python train.py --norm_place="peri" --batch_tokens=65536 --dataset="wikipedia_en"
MLP neurons of a small language model. Each row is named by its layer, matrix (gate and up: input weights; down: output weights) and neuron, and shows model dimensions 144-239. Each number is 500 + 40 x the weight over its row's rms, rounded and kept within 0 to 999. Numbers have three digits each. A neuron's up and down rows have the sign that makes its largest values positive.
Before each neuron's rows, "fires after" lists the tokens most often just before its 100 highest values on Wikipedia text that the model never trained on.

fires after: " ", "1", "2", "0", "3", "8"
L5.gate671:544505491485468472464467488454531579542430583540523447483515453554517554493519560523554498534475524481471453518513513580425490546471515564433490507440449511473471483542476514458440538470505489416448524522497519565533471456461462519417436448510464488449506486491415514494473489457471502443
L5.up671:564508529562428439485505443532511529472518415604547425474507459499481476504552536424576480485553471490493489535524483475470530471495483597422438523471434476563543530482549470485504505490465519454498504492583475534478440564508502514472510459466384495433528431439501527497474442539522453496
L5.down671:466456489485505548476485565514477459554493532375421501506533522482510518517477532573391530437501592472500563487495513479540516522522543493521534507488591513498496520518355520495502471475516495563535486480453525460523508457467507434544485499470603467533540499546576464465551575468487551540

fires after: "-", " ===", "==", " ==", " (", " \""
L2.gate658:562516514421520492531463536509525476537551570525401458554431458528552456421536495429501518471489499557495457498539462477508482518468484545463455481412491481520509559536505490591526423519477481534454484474567430575479439497476450555536546509516572466529475564514523544523511474465539575471
L2.up658:515496529476495486514481542503521452558493540528400517507424455492573497449498503485504526497503485497510447484514478427474521520469533539478420463489559501508498575569527502567524411480491455509468480481602482626495476497505444545520499500551515494470483579506505541529513457433544526474
L2.down658:490452442525474546522485447472474488518478443448568545483545527528460488591427442584468478499481475456530526541463512435453497541521457480525576466514483492551523543428481483456487558500478443478506533555449551446518568506480599493448402461434438507483543517510485471452549537515479459539

fires after: "0", "\\", "g", "1"
L4.gate628:456462455451482500446483488510546510529483495514499464467492558485553510544466472551522526463494460466442534507529499498406477505521532549477454428436591566501505486510503439484505480496488464491486479446530503549439525514535491486506495588450560470487541518529497486459504510470502501407
L4.up628:443465458445470509442497550500526443521510464514445507497402530478586457480542550491527563511524499478528451500562534554496518485456501457475471424494587486543503526533419450506518500488478471545541461448567515478458490476481516448482555555522482484550587439471475560494443527501489546545
L4.down628:501504484483496540552598502526529481521506532594461498498445501490531470416465462437451506528499549527471426484436547544578542534470493495549514426501473436535512543572469502563457561444512457549535551503524476534425482452424515476509536516590437509507482506455507568570455467537502531545

fires after: "8", "9", "0", " ", "7", "6"
L3.gate613:521445522477586601525552509535418525464508509519563537455458477529509524504499468558504505426469471474526543423550604575452444463495492473451540484410476518477536437518453484430538460553496467568465474511532436539536544509500562574501498396504525525512491504511497472490514513471460517482
L3.up613:499547498521481476462503550514439455453501490510470523470494491451502559479553505488558531437535449538525519496557530491495500487450508605491562517496565536531473487448538463456468513539525552530491556470494504548441478544493498480559447514506457522443508468519537578465494540548550496583
L3.down613:503481517544474533564454453512578507540557499447550471480555439574465466493430565489454471570463555537456450454398418489484470513569511455499457536469527506474480499499511541510564547461419501480481516514514500398535482491522517543477498500544537481488476569426467472546491509473513500456

fires after: " ", "-", " re"
L4.gate368:507444524547530495487438482470428468525462589510541524479551391519469440484484577555526513541516526489469533470515513525484434495466532456495508439464496490557474532549479506547419539461518520509491485513452419474535470450489530530487561581534566509498513492519472453483599498539538475459
L4.up368:479556515499494458513431484484527495517498521490509411514462492508488507572470539469446496455510490466499514522562576554499529499471441438467522446496496475484493489450449507462507475441502528503511474509507491527518476503502537481487549513534507534408434435487536510535402491517493447439
L4.down368:506444397449554605506539501492500471525535434523521529395535503556547461443456479456516494512518477544512459526479455494572521490476465581517503475530543492478583507498503519543455466545423525541486487478575495520518483528541441533472521483502431487584561499507502393525452540549496539435

fires after: "1", "5", "7", " in", "8", "6"
L5.gate29:497527493495442587489497547479467499444493579534487435470491413525529458615517538432496520566490420466515494536533441535511470523594543487424495503463476620506527526477516491518479523444533463523525523507487533517471542433542532446476517464518476501461524543495519509476526530459488482521
L5.up29:495469547467473556484506518464556564522475481493514498636482509547504482590437564460474506539468470418535473507576481530395513499469547534425560529489467513517529570496517583480461507483447566546514495557493468479494512503506518494453465509488518511462480419471510566455486544472481498468
L5.down29:483501518538525367541503544542463527455517470472558496459518536480502552419468466561498528542472526536488543469458531486509537533455500486511548449517533457479433518521443462496554453514550451458486477536509574482482479518576494470548531523508551461522532490586558524515497532514585481582

fires after: " ", "-", " ("
L4.gate567:543459515560503493521481566467454517491515465485475503536470429463486512497507421505418456506482561492517514497496434480514520501511442491453493533473454455556525445449413458512516529483514573473525441476447463527578494462451485489536533455452495436525470515504522467523456515481547497479
L4.up567:506515439530504476509472420506545476553452554514494467545495522487608497570474428522499527541506514525539466538527530501446552460444586468581427558502585542560493574502515518526491448526507536508553479510520458501464482484551497489442558436516530473530446546596454560472511498517488485586
L4.down567:548464493513467525549509495481504522522456457534499524519524520488489556490520491492461488447445548556532479494480417507522473521511445497498498495529405448498566412474472401520531568525508489495469494467463546502483484421469478448534496474463462478519450511468480471473463536509440542438

fires after: ",", "-", " ", " and", "|", " *"
L9.gate76:554493428470505582486471566583542463500468505497462548504499481440424510517484540459571591450522536512505567478496487491501497527533544516595509509442495493491513462500496535522465486523529506452510442458537559473421507509511487530480527487483472453563527546512549404607528488504481434534
L9.up76:473519514497522543519490544659505549472526496500512443462531533538452473506508557512490511535471478524574493513501494399395522546500535465534491504460450557492485450479544477491526469409420559462426476507528478540502509529478493444484540525479531470599460494477555448588484526435553490536
L9.down76:538512470467487514548519510500524490517501505509523517528554446462441505510474511521549542482500588468533472480439555582580493541511579483560502421442566432513530511496512497579504451570557463499535466492531525472534522570493475500429532562508500471455545415547502474432465539583481507481

fires after: "\n", "==", "AF"
L12.gate771:604497500523549464453509544434551516509471476556467532509523421597502529496533460458467500483569537472466522503485510491525526479503461585498496540481450499516491485437493478534526480472469525476488491494460515508517499386497419515381549539530540413474507507525487496433556490527487566553
L12.up771:502508505433508521517501473439504519452496503433494486522493502459446527475484437509622489425499556512429521515440446457418536435530455559436538538469494471504481494483593547490503494468465507500489512485520421570528508502531474439482509518557479511545479451538512513502581540519500493513
L12.down771:487466434542453492445491433556500529495505542490445525535517535433514468510519543528505476393517467483519519586513540477516547523471538525572504465530520502522525550515517515534462505467564484495539497550459479436545519545497501493526483519465524441503526491468552460453470609504516477464

fires after: ",", " of", " that"
L4.gate722:515521530465518526510515483407483469501571447543486545527498453484466462488416547516485473474505455557521453448543484471462409489562543469510468557449518568436441423496499485476515436510493474470514529512576408524523501521479590593505504460481481535527493434494523505442438459545498476453
L4.up722:459443541411461471502481482482539455478604494520440455527505472454452545465600505557472445539498504461483528456459459614505511529477500511435530555477488541454517557446433577498514506468434575499529536451546502569546473507443438525488479526460487458474547468499461439456475477539498636484
L4.down722:521541485515559512504488561523497475546469561437491535509553543492482522492408477456547524471530456536474465576543552472511484501552451495504483478541547469529504527580504470522472488452557458476463471534457552439498503543495534552521533467532525546515496564547538482495559468446529469491

fires after: "5", "1", "3", "0", "9", "8"
L4.gate357:514470483497508569481532467543525474533468543570501515491536575472436441485506534498537490483519481504488540509494491486455446540521468516488522520509488489464536438507470564500443414492486491459420566506533517562498516447547516462470473449504486482419472560508459458503508469520520495465
L4.up357:492510474511531551463640481558498514566493535534532525555524503482485424531472532540493448468450544469487502525512535462430409486516457445531511525526560464454501461488498481474519440482484554530503476521521465519546434520513427473423468456453539481485509524472424539531526532560467378447
L4.down357:488592462490496400460468531471510514464509469447490514516441470533488484465485493465490472510514535508495542505523503513565557519507504494530487512512508560536478504480511472524518448535475462501514472506507509495500503476506553556522520550579542509530486472532547510491459426485519604525

fires after: ",", ":", " as", "-", " that", "."
L5.gate603:542504470398454490479503503475595519481546487538419489485510480502464494511514497542550497493447492553494525533491490441560427440485445422541535529457569448466479436462473496539457490505522473446478491449558511465559506538483534528466528541498511525540428531522447524520415541508480558514
L5.up603:452543508472532493539448414526553484492527496532492437538515593510448555434499572488477443496545543511462553484505442423490485477560453556461464514469520548510482459432447489546518468447547550481463481497508455473560475524514490548478532456518447467503469487517487471482543493547498490481
L5.down603:587505400412489511570449490437556522537515476548486515520506516475474479489459514626597509441495477448486528550509474379454505493510563404471581501503527521497486467501500485524488406498548486500469514508528446512516450572422498508478599580497482528474478534496482517559480504464484592530

fires after: "9", "2", "6", "5", "7"
L5.gate134:449480465547549564477512477531533463463529458523517593463507567498453491437530469418564481556536500444478530460407499529538500538544414474555517497546521485489455498531461438488438511504526482527523519535471496454476479553529458488549523458549549508483494523524489482504499530512565465484
L5.up134:497499495522512615520450451514516487554504477473541550472470485486474451467504512460452536511464508501437492443467546543435502473485439481539439474530476475512498429564526478494554452474565517517493576503479477455500527515522544495465478453600452512533574560475487518490548495480509490492
L5.down134:549506563478432471528489490506513520548450570479509434500461453482508453556464528530433567437530447536533451507590520487471460518484522528476429486490485529487540465455532506568537487494468525480484510479579494549475547474456575485468513450564480465542536466429504501456501489485530538559

fires after: " the", " |", " is", " was", " be", "s"
L6.gate620:483451519494491440483493505534541516447527457477544486494519508565534513462499550569461528524458527456492523543537491519546414521496518518535476506448521472476466491535475517453487557433562523498419492476542449531502479496486478521462529563454427410561471492513455421517440511469422494552
L6.up620:426507365480418538506479468450500492400431512477519524472480532511544500461499517514540495506510420530518508448474490493577523587506494514507526572511506473500474506549573507524499563510514521505459471498528489537535524453504476572546432489550474508493511465549467448538469577500542505437
L6.down620:510551534533558548426523514517486488566490484430538509482531493485510461501519525448456556477504554446481480537519540447475488476487522459444476506552525571519524487417490488421542447524510498589536541487512519447474541523535503425524480476440533526480454482489492513430541452565436499528

fires after: "\n", " \"", "-", " (", " the"
L12.gate85:485452514536566466563457510500464471525482472457499499493482468485466473530529527510548468448485519486537506453549410536458497496547520470506478443559461560419502583513486493536492489415537465542457437559421567493487520479559492559509537469475476457487466457466504474579561464519450483544
L12.up85:481567426549557576507444505426467481507450487513564583424536470521500506517444512502437465561434550518527572428503507543501445489501534517474464432471468509530505455525447546454501517423474559541538525513498522486579568493484536461478517446482504464418537510483457456470536471535567431496
L12.down85:519506519507533507550493398514418587575485458499501554592509450423480492483499468458482521514425519492509509426566532499484486461443523589513490511474449484414523472546431509545501476449502499515505461509451489464460565494537484494558471480425494475435493509509530499581504495437518469443

fires after: " \"", "\n", "-"
L12.gate677:457458463563494532494478471466576479518473422498524548480472445493459537488547491493478512491511534546526472461613495534502543463537476494535488466439454496502515401440471512641425599492620409468490411484478522428554517491493491478467580478518504474520492465553511477504528488612472480502
L12.up677:484468564424461511530443517495530482512489510535542538474484549490429574486482540523456530462505591485534499482587460504443486559572570458503527443438514528411542487529523506488528564491516442457481494477487446528551532503497510429498524468575508558512520458476507455563532528463446473440
L12.down677:438506447604489473552528530544504524531421480568496592487508500534522527468474530480474535403509547535562517450542486474537526519510576492587528487544439503492546405490464508543477525489529496551526379541559474464509463514490514515512473414477478494424533401557532358520471527533509502485

fires after: "==", " ==", "===", " ==="
L4.gate402:497514460504484556415473454453493478559532527524507519552455502482583562460440503511527439505458472514550487513485447454549459498516468438555476488440494507561481463595485528518500504451539547497478438526546450479448519496560469601515442440470482637538434541590569435543511550480499471509
L4.up402:530460489446457483459512519482410477462494422502451497505479514491521531463549548452444490459506426585618486505528535445545449535524469511544472478474528460473416495521458488508477518542467503446537402478599511512473483497434481493468445452520489556542445570548542490537539502460450526518
L4.down402:505494524522584428545569513566516562515433567492552518494499566550420487447537528517556504486522518433439511520478512541444525453537489507429572535474520502533551460396489551537470555473514429502488585513414532473539533459427517507483586571495482414481553475475460527454467457529540522508

fires after: ",", " and", ".", " but", "-"
L4.gate707:501480517572502422491491525488559537499505519524552515511465507510461464472543468494464578472520566473489451470547504514480503505449488568554480508472514518515508552488475570516561528511537501568500530487481513542534538508515478421525564495497531465532498459434474482534541505525470446528
L4.up707:522474541459556467560489428436563482480550563541550535519471503551482481486482483486451520430539598496511521428552452502462517463485503563528523484430515518520559511462456486467529501528584537528479537504516475534562441451574513532548471541539512525527506485504416502452475530512495579523
L4.down707:435500490405474532567471525431478493517505470451519476519514515461557495511403519499551450514493467524476522572485429545540541513534485416460469464497517438506548539515475544471495524485394555488526450564522479491451458491508541544487441462535493521466469461543583502483462505513486460478

fires after: "5", "2", "4", "3", "8", "7"
L6.gate191:459520499515501596529482489539471533470573541412470546476488541496484508511480459492509485524484605442500478442518513481553437441552463511477488510453498562476556435541455445475526470530527484520519533468537547507434522538429475514472472380535445463441468558496509480423521444453484529491
L6.up191:490560441524431561427443531492542539544563505479481503538499491489469557499441447545503476474484437491520476385492474537515486479476558485505503503485558500517477488517488506473533478537535473427517504532492569425429500548456564499510510488517434519479463489513477496504448451500559499519
L6.down191:496429533494489429563623480534490408446501452444428500439522509518524451526540556431474490552548540562454510541475552460454542510530499544509496505506479544474538443542499521540510482477482538524465531428532456522498481515503522482535536497523528493528505532457515471513511469474444545489